python train.py --n_layer=20 --d_model=320 --n_head=8 --n_kv_head=8 --head_dim=32 --d_mlp=1280 --vocab_size=2048 --activation="silu" --norm="rmsnorm" --norm_place="pre" --norm_eps=1e-06 --positions="rope" --rope_base=10000.0 --rope_fraction=1.0 --qk_norm=false --attn_scale=0.177 --bias="none" --tie_embeddings=false --parallel_block=false --init="trunc" --init_std_qkv=0.0214 --init_std_o=0.00378 --init_std_up=0.0214 --init_std_down=0.00169 --optimizer="adam_variant" --lr=0.000556 --beta1=0.95 --beta2=0.98 --weight_decay=0.24 --lr_head=0.00909 --grad_clip=2.0 --warmup_steps=435 --schedule="wsd" --decay_fraction=0.762 --decay_shape="cos" --final_lr_fraction=0.0 --batch_tokens=[32768, 65536, 98304] --seq_len=512 --doc_mask=false --train_tokens=493200000 --steps=7853 --dataset="wikipedia_en"
MLP neurons of a small language model. Each row is named by its layer, matrix (down: output weights) and neuron, and shows model dimensions 0-159. Each number is 128 + 32 x the weight over its row's rms, rounded and kept within 0 to 255. Numbers have three digits each.
A block is one neuron, or neurons of one layer that tend to fire together. After each block is what it responds to, as a language model described it from the Wikipedia text at the highest values.

L12.down4:116139150122149177153112175179138195120133127146099067159090051124140089088156211112112141162143116130154093130179141110064182210103075129135228097108157124144129147144141165141097131136173146135079138127140143099162104068102136104169160088130208099098115115160123111132146154111162074091118128101207083167121093121113088157086189196102097148118130133129086129116134117149124078103096210102128139097093091125128107038134099145142122131137149111082140150080154107180131142107157154
L12.down13:095106115106134077100146142137113178118139168143153096104167169119135144211110106152106107140116114130104147118105147159101130191127126109121153126136105137112122090131079114152152130102152143139116096142194111120173115128085114183134084168124110108153095126203150084097090118114093219157115113115130114113071087084152134139082130131170165085113099172149129118059101093199083148093130087150171139134138113159156146090090141119120195084114098065102146143081113150097158115098121155
L12.down505:102141105103135130104189073133124136114142082114119094150183158065150154188122172128068062168125132119101106131110136132052097233143122129143086139159102196181131096093113119148177166144149184146158119154243130160091130193162144178072162142086094170077104116124102072132130094118208108145104137111106134181093159122110115156122113171149147106112121167129064130086162109156136104074128109138132085137163100147085173147114100148142173093143130117099187138138119166129103112101170103
L12.down599:084153122136122125188178137113145151117071140117072129160130143109164158132129163188096129150107075137172121099060174088109113096141135107112071171127166201133138100109112142117228091087128125130135150130149140131140121143135155108093143179156076144072125110106107135052112130113096146138141133120132132091075163102116149147151128107125145110130139140109103158089133129133191125098158064083122061094162119121077173082084138125189137140177172163114177151223154181095103155108149106
L12.down637:098146114130135174161118131158178180081142185108118118193167116124100154182083094126075083180117146123127148114111115162092093112084076120114071136144188195087131136132153157151078168149103170107147137153146126112078121143095149133110139136071083142095127101078119176162143092166157114157148141141138128090129110103144135125120068142108115098104047164118090135130180115163149122192119110171168041151165157180090125157140106144138178106146183122130123138182123162065096157084206132
L12.down938:094101145169139138143203084143159166180133098110119130155101141101119154144145206081165113142134086155073116152159153100101171152128114122159179112094094128157126124106094090133145189036156114068130065220100134164105127119180101116149140156148107195104081079174147119107129085118164046136114114131129123171121104159122115155109154118152116137097110167142127129144144125168084180129138119132127112117147113044081158142100138133100107138158076107144147161158143144129105104116140110
L12.down1156:109137130189094140100149069149131147156133105090118224155193127147140146082159168108159144167150092138101154216156153116119101155128206129109077080121126170220120172154137177146158147070143129140127139152136110142094051116135136125040099204062103138139161111121122138153105083159112158169157147145147185166084102099148127150135154195162110115100157186135135090157118133151146106097149112112146119136171114139101217178144121128169137124204145132107141109198143196117131118138115075
L12.down1279:182117096124140083095111100198143182204121136141180178109167110148164187235107117115113096172142129120203121104147170124161137220200119169051118147110101155100129085142134161107144096111148128122115128130154194116146153162079163146155148193154084092134168095145073161156130113104153074120187171126114109181100090128125105172153117119115161128126106115104137076097186129148119130092108109107106173135133104148115186147092122081131090107140148126110119123117145196084146148144151093
The word " for" after a noun, as in Center for, Award for, Transport for NSW, plus mid-word endings like -al, -ary, -ic.

L4.down32:128115138152100193080077126095084131180110164120194161186170127112160107113150117090105122136095133122157182166138116166115042143116125136128160159130146169089104075073152128149121111096127112112111181169082106108145136184100112060127085181174168145148191133128198130112105101147098123199174113110125190096121127084121142106094099089107109159055136093050151187088089126168105218121067160099148111132116121078126150115149123145167132129126134164076172072113127122142196099133054093
L4.down168:156114161167104121155092091134143121127113115150084114169169129180161123163160144109159118100160136140088104154147080108116133082113146114114167184144127068124131127087112200178137158137114124024177152188121083087136112128163171126127148128181166080099177075121140113113141164116061126179159149177133144157129176141075197114097143116100094137150129113130161098128170177082115081142127149082148143110146104138153110099103149185141148105163097115079111168122153074058104143152139064
L4.down252:144125153073087145132084145131140119100099161149115172118136105109148063167079153153146134130127161124128121151125127104138119127098106145097222163117111148093064123087058124169159142137170208047130099153153112122115099152126109175176123089113175075107080133087158129103121182103083130177163088132127142164191073113151180124210167118135154154157137102175128080136199153083151123178105138100129163138091170120166137105141106114131143085173122082117193134170154066118175068165096092
L4.down285:117138144190155140126121164099125161144121142088099116117127161139171152105118085105111178123110149100113096127157115160100110115117128148108205151123137103134180145115128159189119147099125105117141100181175154098111169120153147159125117144160221130149130127138163117121110184138149128180154128088113090116160166156123126157184165173127161178134169030124156132101131137122144104153125176140175116040128186136171154085149074163162128111156088093128070066132156081055158061134093084
L4.down581:096140116118096116138130119122115162138131197115152086194125143155172133129107174175135226131106115124063152189118139075127126165113144112118169141142113106160111079144093144051107116094062093097096098101165083144146123082102097154115076121117096116093221138136108129122133124132088100166123131141086161126151143098132101154092089075167122154205133090145171121090070161078133107128142114126156134081117139084079110193106094136090096105141098105192165121107145124101096097179091164
L4.down585:152187118146086148088056120166132178167141082102106123115192139137151136118093173149099176140114107119147140132124155112068183109125067108166072168126118098142102088118116079150172089057126084104150151160172138093154122131147132088122080094153148140204122148079180075106112102121101163086121138138175160086098123170162090079135179093141208113217197052085152166101141180115172119163095169138107113085100165170113141149078121128093108112116093098119119144124140143165129098134106122
L4.down649:149110149106066111149064126099104162124098190065118138137085121169163108179132180191061188135114113136140106141125164032119124096135143084113159128102091113168074098139094176121088150136092126149157119131164107074098144118077107075179121099115100143102121101098161131108140192155138142131156109106153122095130081084147120159154107116076168149120081082118127137118144138134126144090092152098162076120105121127141088151064117179090106114166132085174161066123144128073141098122137100
L4.down1055:145123154110127147126179084160105076155156137215120181125140142153080129162114178113113127065159161149065136130195118121143123114130163146111116092116108115135136155033146183153100085125128147091119100144086071157129127100111180124133117104140095151162115111106113102138140099136100146137124093083142140145156137103130163164191194147166150101108115147108106168070104050117118137145138084116165160168177119105138166155161109124128159093175127124109130142193163117155143127170085016
Single digits, mostly 2, as list or table row numbers, sequel numbers, dates and scores, e.g. "2." in numbered lists, Skate 2; also "o" inside words like Soon, Niño.

L4.down29:134148102081119157146102117191097121134144201157096105090088099114074133132126087187100126159175115116168100131129141069109183066094094067096081067133090148118098126149111163132105116106161118154094116068161128079075135109106074108170175116093139160112124127159067144213102126139134076096205090143070098137122126096113123149179101124126148159148050143139085095083121162165100113097102159124099140160210132155102094143140143128172104137107120136144089098165144145054097104099115108
L4.down117:138097096056105134162169093119118129102148118140132113164166169173136157106122048082124131114103116083088186143116123144099141145176098130210091162099082138150206143114164149116083147055143077101079152163130179141125122147169142123132161089148166141137140199021177142152180122158087136126085096188138137097095109145101100123129104102141140142150187121135136101111096133114099145122060173110149136109141199178094148087133142135099133117137147129100127046114083104148128133112107103
L4.down207:191156145116119175166192111204114168112144103191104083123136110087109152106165136157090167116136119129060125115123098050101101132137060104138078138150109156131113077117149107125129159116163140134054170116120167154142140080110148161135091125165131188181165156114130096098161021126102124134119128168149148119154150120098133170140139129133172137177170129176142099082130148192171152134111174155072122117139154138116102126149116148137134119082127099114127110153149162173132170167112101
L4.down321:103154115128108197158145141134076082131114170105164146076133068146095116199117168135087106177082180183122131116109125138111143135177109081152082125102164172180166100085136160198065112089169093155062128188107119190055131139167097106121122106137117113125166132111134099133122134133128181145150120141121174098114048120101115152132127142143165152141144097104121172097089126114160188127116226064139100127137103176123143158154111155111122054146125160207159065168132130123150090136123076
L4.down764:168134122146137146113152068137175138063135119143177081088086133113167090124167118196080116139113149111141105090111127081165159159196114106136162125125137162224135132116108095074043139122159140168074124085146195158097180177137155115123126115119067136131153114131134091108177148170160103138121135113115143111069104158131111164074148160095144124146114142201144085116103157159109124094130164132109082134116130065114132140100094106155156107105151111147106080145142145111097057070162159
L4.down1020:123197116095073149125125131202155109089124128099067081094145148098141175166155101100152200141155136105099138062147153165122130095157124140129087170173161160125145084091117178126096138130115130105095151144147148115160133107120137209174096142145174142134167130156115095095123105135098111161170071184086152087088125148157142138094101160116151090130148116166160114087093184132197133128075181118155153107115141134136144116142146161131165129132091154125133134103125161144173165176110108
L4.down1117:112096105110092192155124139115087131102082163119115128112158118098121126173121070127136146141130148168164176159096143178118168183209131101126066145074124149190156120171168133120085158152098060135107144124175180113120117142130129158166178178112113122081179145105062095110086130124085130080139124159082160120092091119122098139113104071125120118140138125088113107114127118144170140073131149159111103128150137149097154167167173181134150138164135152156150108115110180181131115112099127
L4.down1125:133134171163126163149148121103147109144072168112143105103135133150144063102216114120141122179114150107105148084076159124124115121153135148118130138160118171137179114126097117129085132148192199100090151146119133100118078118160157083064170159120149085094140106136133120065099140056093111089192127126114155115139102144102163149158147149135108084136141103143183033159169157174098108138082167081136129174168088161109105127172136140132142175177097107075114078134129093109138166157160146
Mainly "other" after "and" or "from" (and others, from other countries) and the "r" of "larger"; weaker hits are scattered function words and suffixes like among, during, such, make, -ical, -tic.

L12.down47:095176155125112187142110164111142098101085240157124111133128142128077084124098089180124131135122137102128123138084150157143174106074155147168090128078144136098068123107075134150111128105113130118155150139183072119162121105110146112122075098171126165138155172137110150159149179147044171109131120126194174093184158122134159121156086095106148151114075073112154217095071101117167135130110177105106097109137108093109102029183141075148113126166070143188111112180125069158169106072107138
L12.down195:077170176152156158142073110080117132157106225197102133152113139125116154161133125100169099076135113138101090159142131150139146114080139138141096152077126098140150088114026111143131112118130128166133117177165104147088145138116121103156020187155092091134120145121116096053083179123117166145178113132153179146085081118133164123174155079130102119139083153139166120103163126159158162103118159186132107114114119147095154069091162100154101125108138131166104099164161141132142141061106114
L12.down208:104161158087108122141109138119128061126139197100105106144095161193054199151102126124167091072113131136148105160142111145181218056108111117168091072119119158109131084113118066175124152041155148143146136166118115135122163111136094131123110088111097160139085180193130193161136132136096177134135140142121103078150100149132164156139086095079130137130108097168107138097098119153113157152126161147112009150132173064113111171124182152149140110084072141179111114154102112171101145118120096
L12.down758:107168106113206173112076108113079160121121104121088135137158133102144080124097138147138091129161179119126156120075153161135088111151117151140192080139133100110131106096120144123112166121118127138148102116143160076115143188155088127155125135186112096103125131147130148158116101112210133147150127088123167066114134146117169137136109126134157099121087135122169127098051170196083102121074137148094147121101156150108185109094106086020176098126142091137114173098135095122103069127135111
L12.down820:092118136170186215093180144151120141167074057196097079124156129086107064209130080146151086146102109153141123172107125182115154087118118175121139172150127139188147132099156203138087161129123108125125120170100130125110173159165120124138132139158130151154195156158111166133134146099100054046146140108117133154137152149177086144142068126114113133139149106130107221075107116124098125172105152170122125127128109188057106114058110150122140158099141150121144136100172116146145099131146164
L12.down991:060151119069168106132163126117191161085114119152185101098052177126162071067118085100189159184156148087139118147157144097151074176153113106139111159087158091144074155131211139146127152100157132118083147121091172130136130148158128119108114129067124132145131157157126158125134154077117042092089116179123142118135118163089149106166159129134107161133103117140108123201154140082118080144102100116068120126121095086152097142207110102107081118062137154109128170194164164168169104133097086
L12.down1030:116074165111133138108211090206070114124140028066087098112132142108101181147167103186101087133146183145076086131133091135165174084077148109118150128192123147145112155109131125140166138203110094146142123119121158121124063155097121098149131149169103148122148120125153166105101145153086056153076138088125150077142072123159162133221103152128125126151188119096129157157117205145128144120091124183117158112173140163166138219095130126102126158145096133116106093116124079144077082119105158
L12.down1211:111114107093125134086129112136080097087096149169152076122133129127109113159097085104118094137127165125112093142127131175170121054068118156149066134161155138092065135164185144170092138124106137158134130124133122092147145114183067151058131106133092098179129196169106141122123141147081145136121090175133122051156144112206130094204089155096115144153117106135124101109032140110121151140086167180087120149107150193144115124148144093134142157079124151151062141221151086150151149107088134
Number tokens, mostly a figure's leading digit after a table pipe (2.1, 0.38%) or a year after a date (1 November 2022); also odd mid-word pieces.

L4.down20:116181092102134091149186088125128150110163094142106127120112137123155190066119054136125093162157118130105142167175134149134167147121144161187052163129128096127164127123161146174145108145108087141084090120099139153131065095124126084160180159159081112157135163096075089143143081097135139086124129156162137135075133178129086109182121123160168150116131136098090059086144093149160082095128127088130185158177137123138093153136155135174165148171104167100137106069065172118137094118178129
L4.down73:105171105142122176134123109197142136088106107121089113055069155095105124120140134104129142100181074196134123145142135172092125095125152146127127148146125135101071111069161146131141106103112123104086126091115121122127110142153130192155142151124110116169191114162090139115105108177107085139189088147094168103108086159066062152096062158135139081100124222093133150142113151128087115138158142134120137122147115119065139184133112129139136163062167171092174116104055220143162094178120091
L4.down445:092157151143139093162132111105132102099097169150120142136198141086095152102153104103142116156136166146111159139169066103133123152117139131067149132129116127093162131118090177131010134123134086105147107169120182136118155120132139150164075106126189119207144158105125123144103116141148159089122140177140076096117146134102132131127125121105155168140197084187107095106152089168100134193075141167149128104105117063160067116158110101096147142124124130155184072102199128137118115155099138
L4.down447:180139197173165097149185105056146134146133105115063143123181123122093166156161136119109155136077134201073109142112022163080139108118181147075082186072120127131134111135166120117090127113092089125123134124107176180072143164139102174031099096091100097151150210119147080085105113152115146079122139199167147131158137124092109112140163161118151123111163077114147151121094095121200139143046118103136107072107122130136088125156085092157093085105129179142169153102118130190134106125147131
L4.down491:079145170101212102103107139086103140119095146148047139113185102088077130153157089107128170107175179106057169127172126094148104104135110160114142107189106094068204100104143168112069094163133225145103109099106186149113074103101182126190110138138130112126135148185133129110148117151129120091125155188131121120125119174208099136184133180133163122121144126133108126111114067177097123186144079124150171147163100144135118146141083069156128118113140153103136122156115168151104106115098086
L4.down554:138103151102142155119064151076122075125139118152091137111201132092101129176120119130188077089106145144148127083130071127133090110150129108116138143113103154136148139101162089101105210155179114143146143110097174146106135126158174147181142168133121145136137170113143132126135161199128117128094121180078118129118130145121101116134082138119112143143122077106107101131163094169139171214103116135121182139093137181126092133152147099158115143122167148049164114094162169123102190101081097
L4.down670:128126175088113141137121168159096123158140158131074109125128121160129078147177135106129120119140125140136143141128128116108143143122207146115117109096128189136163162160138126125138119098085120213093181131102176055154077146116151149085151137068068173138169125048128119087144112126162120097114166115106110107133138088141095168134117170124130123108138043137146150149166111117088094093065152106185143088125114195085078079172116145111169148104071124124146104099081158144122164079173075
L4.down1079:070128146132164125119114168103110103141170162056147152154102172150095064094140115115153128169063121146125128124079138143206148107085124147182119112056095171118179099166109119124089100193140113194104088103138132138145137106158150112154110149091053091084109116141133163087122137115144132101152140172039113138156074169131124124104115139126182183099090072159179102099116059117158136153128077153118113100126130176100106144126146107123055137166052172160144143194127178167101139131142172
Non-final word pieces inside longer words, such as specif-ical-ly, Com-man-der and nucle-ar, plus the degree sign in decimal map coordinates.

L5.down1102:144108136115102130127160143096089143171149036119114135087128110092078114205139173143136128090101098057170077084077125161082140104090072167121154202152158126110166169108145166090084099147151134144151166145080114108116127099163131147092039142120150107152199125134116141092170069085150112106138098132104137106081134141104156133138141136088132158090145095159149114149143125077101075094167192136168064156121096108120170125060131102126152139054135136126126106120136129115158114200131138
Word-final pieces completing a word already begun, like neighb-our, ann-ual, Hispan-ic, and a capital U opening Us, U.S., U17.

L5.down242:107101069114116152180122112178101153160050107128146091111078161113100109176127135124131094150139102187175179146162171190107141074060084149124132147123088091160155186129119152141151164134078083193156119114152141177118142068084096184149072176116117129139115147147118112120104184112112090113117120107115109079117146098187113122125098173132125102104142135100078106130187080146169109087146113138198165124127106133167118038101105132120117059175179134217084126160182084099173132183083063
Leading digits of numbers, mostly just after a | table separator, such as 2:00 p.m., 24956 and 7–7, plus chemical subscripts (H_2O); also mid-word pieces like ic, lo, y in difficulty, Diploma, Kentucky.

L5.down1275:143068084111103173183122127178162158109130019119091093111124186152146130108154124107136039087135129149172131177149096169126104125150088185079112105176106112137085155123197166119132125118088209130182126154141135106128074099104108153186189192150146133100142106203161083165129137118127135164090106159164118171082104168168146131117093181149183146134077111119147119127113103115181111139126085156157203125175204099104150112129070136156133172090118142127147147068083150103101103136056109
Interior syllables split off inside longer words, especially "ri" (favorite, variety, Syria, written, primarily), also "tra" and "fe".

L12.down98:067172098066134075115112142144133134091122108119131170151152123159084127053113083176154097110081122080127118100078174110134086147137148120085045168104109155075085137130129125149203105145134067139152178103132155139153110108063156146115125144199104127157147130141141139109153148120048154204098131133186150148111080113152184152130201147133194144129190121101119090144121117142117131143145103161145159145118148112130142123194118134221116141033126160081156145191117151132155146042124131
L12.down144:126182125116173091070159080054128113124118189147098174133111146110116132075168077148143096098134134132086115106094149117111066040152139146133051171146109123162141071083081135135145115115108077103156116099185157137157181172132158153058072161144131124125127102138129140080117084123139178166197122107146157107121149133253179202128191157111126099140150113078129137094125102177133154151168132109091130119132127179158191084068149136153139133139145144093154102171153137127140063110103114
L12.down187:164085110152168164156062168193115117148100105141198151089118149150106132158144071149113196147143182137123082125147154173170112116124131114072159127152130116087129102144099130127125114151103102144151098118134125113109155117082146122188094122135165069107151135109107164130082123073137151137147129078157146143123082121224120086124128137112123099119144108133126078137124109133103173134180128121127134153156155160130069123117137117094095069094111113047117126166129138137109135101128163
L12.down231:131119153141086121135149101093132125179153170188120154115149155107102196112188171085147122140114137122104084169136186110127210059128094087113141144134065039210120141186108110120162133081153135144158111112114179206141137141116140120110129154081087131143117153144122126133080100174086100122140128168148177145103075116243158156113129181145084131088174126170097061104072153171086162115169104059104138142107107097147131113069090193133083045115093137057135102141134163124162098132110127
L12.down285:127114089165156161149181102164131137154155179098139148100151098114122154088120192162134067100133116131127112088108168115165155096128113149105111081134154102086136095133129127142187104146127139177137091135169140157143144060118094099181132149184083096150136093175088171091102137113060159141099141109133127169131094108193134154102097100090165148136098052124103115083067110130143164119169106078113118193138122147152114176070195169105185140079139124101134103160136113143158112101112185
L12.down619:054086159080126095140139148168102150101114130129121136102125150088102116169089115195169103167187052168144094163095125124164126163149122089115141129139126083170137138146077170178196173152078110133140129130102184090170137091047100129113061179184118100106133131163138146061093144118104148147145111130114093154135084147143100084100146088143134147134141075113138160097112116119148108100159089117129141159131129131121144104103190125132143188083152142119140098136116161099084127118090148
L12.down734:139131111086162106125178115166121197126132136066121056159138137072084199180126105101107056098130072140108114106124121145133144198140143151094144104170161123175139068125131147156148153131136150120160096124121197107136102116086108131114090208175055078140156097190131188064092085155145087139116132182125120104123093175174147112146097141144123123070117110125123108090152166122095162116136112085139094132146128156203197170061132144138140126147120166072122112140153135084080089153135100
L12.down873:095087081112105092132126061126149173165143070099116137088106209113122123138149114150173144139134104151132113144123113160134143115142100106111113153113125106126156120135058130108184121112158071199161125109124052149135130127112091090051080216122089104123151106083126147118111126138116110142140132122186162178083097152160164114186151133145164116115146143058109049120097182119138197091169157113169128110142149141148155174098106115144105100128073133108128123151128160166155081137128103
Middle syllable pieces of split words after prefixes like de-, se-, en-, such as de-ci-ded, de-gra-de, en-ga-ging; also "and" after names.

L4.down68:152071129129090141155103106151202125099099141155065168116145122139174093093140117097118114135138163109108168102086159099143116147127132146146113176110106080131131085146133156116109088149125173136152174091078133086102096107167170175085094091114141071175105101146160087110142157114074112114134186162162166070157160110141076124120137137110151074178161086088245086120173163083134104107108089164092131123127165065115094203139129098172148111171116114079111154076075176160121072129077106
L4.down415:102105169157084114119130110154224135099139092094091153151105132064159143127182158116101163130175156107165137140119118123067145084151099144119108113110128115127095096179070110142171091129096170145173202118052109062143147106110104180103066116082151166159028112141142059137138137137123128064110139110167121152148110087175155106148136155096091036104126099125134104145110110157131097079112121125137111147090195108194114126127125137189194110155113196099117176179109122142166170112099133
L4.down507:113091160112159144122068062061146113135147137128069072107146095172139179138178102110149149017153113096052145130141138128143102061129127164124147147133121045152149099163151198146078138125128087162114149171105149094105086079148156111108152079149125094143120126096178144072121126152147160103099134192182158164141126152095098087129157150097146139110137096085200117103154129122146132140099159082140135136154129138131092081155094105113103111106124069111104118078118173147118119148087120
L4.down572:130127165133070138115119101147145147152073192180147099127184113110124134137111078115130083158127146120068167104151106107144165132111112095085100130134121053133161096150078102137083139202128137084114093117095137148064135101108141155167136127114153056152143129122145094135134150188098137061153145155098087128123121131117151131164055144114181159125151152125119059074104111134147094148145119173159151141153122099111129188138127097130141175104176133117184146148113160097086119156119050
L4.down681:082138087218155135080158122099141103170089115050080175160194123082111126159124151094134118091161125119043176106122088157142110157139117124112056186148127053146127137133127157171108070164117121131175131104120107101119098155161113112119108142141191108097161116147106071085084115134172116118156108137151132180134135096116143088146155138143149127138117110073168105103141050118106115081080126103108156130118130158128101130179113140151138066108108163102085183137115148171147136138085106
L4.down1081:124132202158106106104128093112162165110100110136132151131144110167127128174112103111111155134111124084124121140086103093111180043139097138107119143130143081092107127123123148113123100114060139106144133117072123088099153085102178118103078098107110106127092133098155112142118138157086103026108130180185142072144088140163090137085136100089132127107137097090156084131078118164080048173131095088125042139139162126121130156119049145149147130167118084114145129192116087157074114104111119
L4.down1089:142115142138128048128118121140150067140130150132107161123086134112169112157129173117047079149168169109104130132124183083148096191117073090155132157126142046118130101124103126165148132174166109148147113095137067114109082150153159128107118140148133074074117115109137074157186155126130094124117129067162124101137150085137133142106125121138170161128183085145131096083099125083121088145132090045074128113101136104160109168061138136144167100139159120125137157116072139122112130128127125
L4.down1217:176053152110154107127161066108165134104141045075098122137166128124151132189126133136183146088128131132048092162119092113204093118129111138175124150076069097114125124159174206127109120197135152108160123145113085174110100089136152129096098062134093067118143136134149107087115123103116145242098156148129149148156103087137076135164154120118179146111104097083170156161234140105140172112089109071109196144133093092123141121119096145148178098174111138071103132089172101143132122165109107
Short syllable pieces inside words split into several tokens, strongest on "man" in commander or Command, also Par-li-ament, De-tro-it, Mad-ri-d.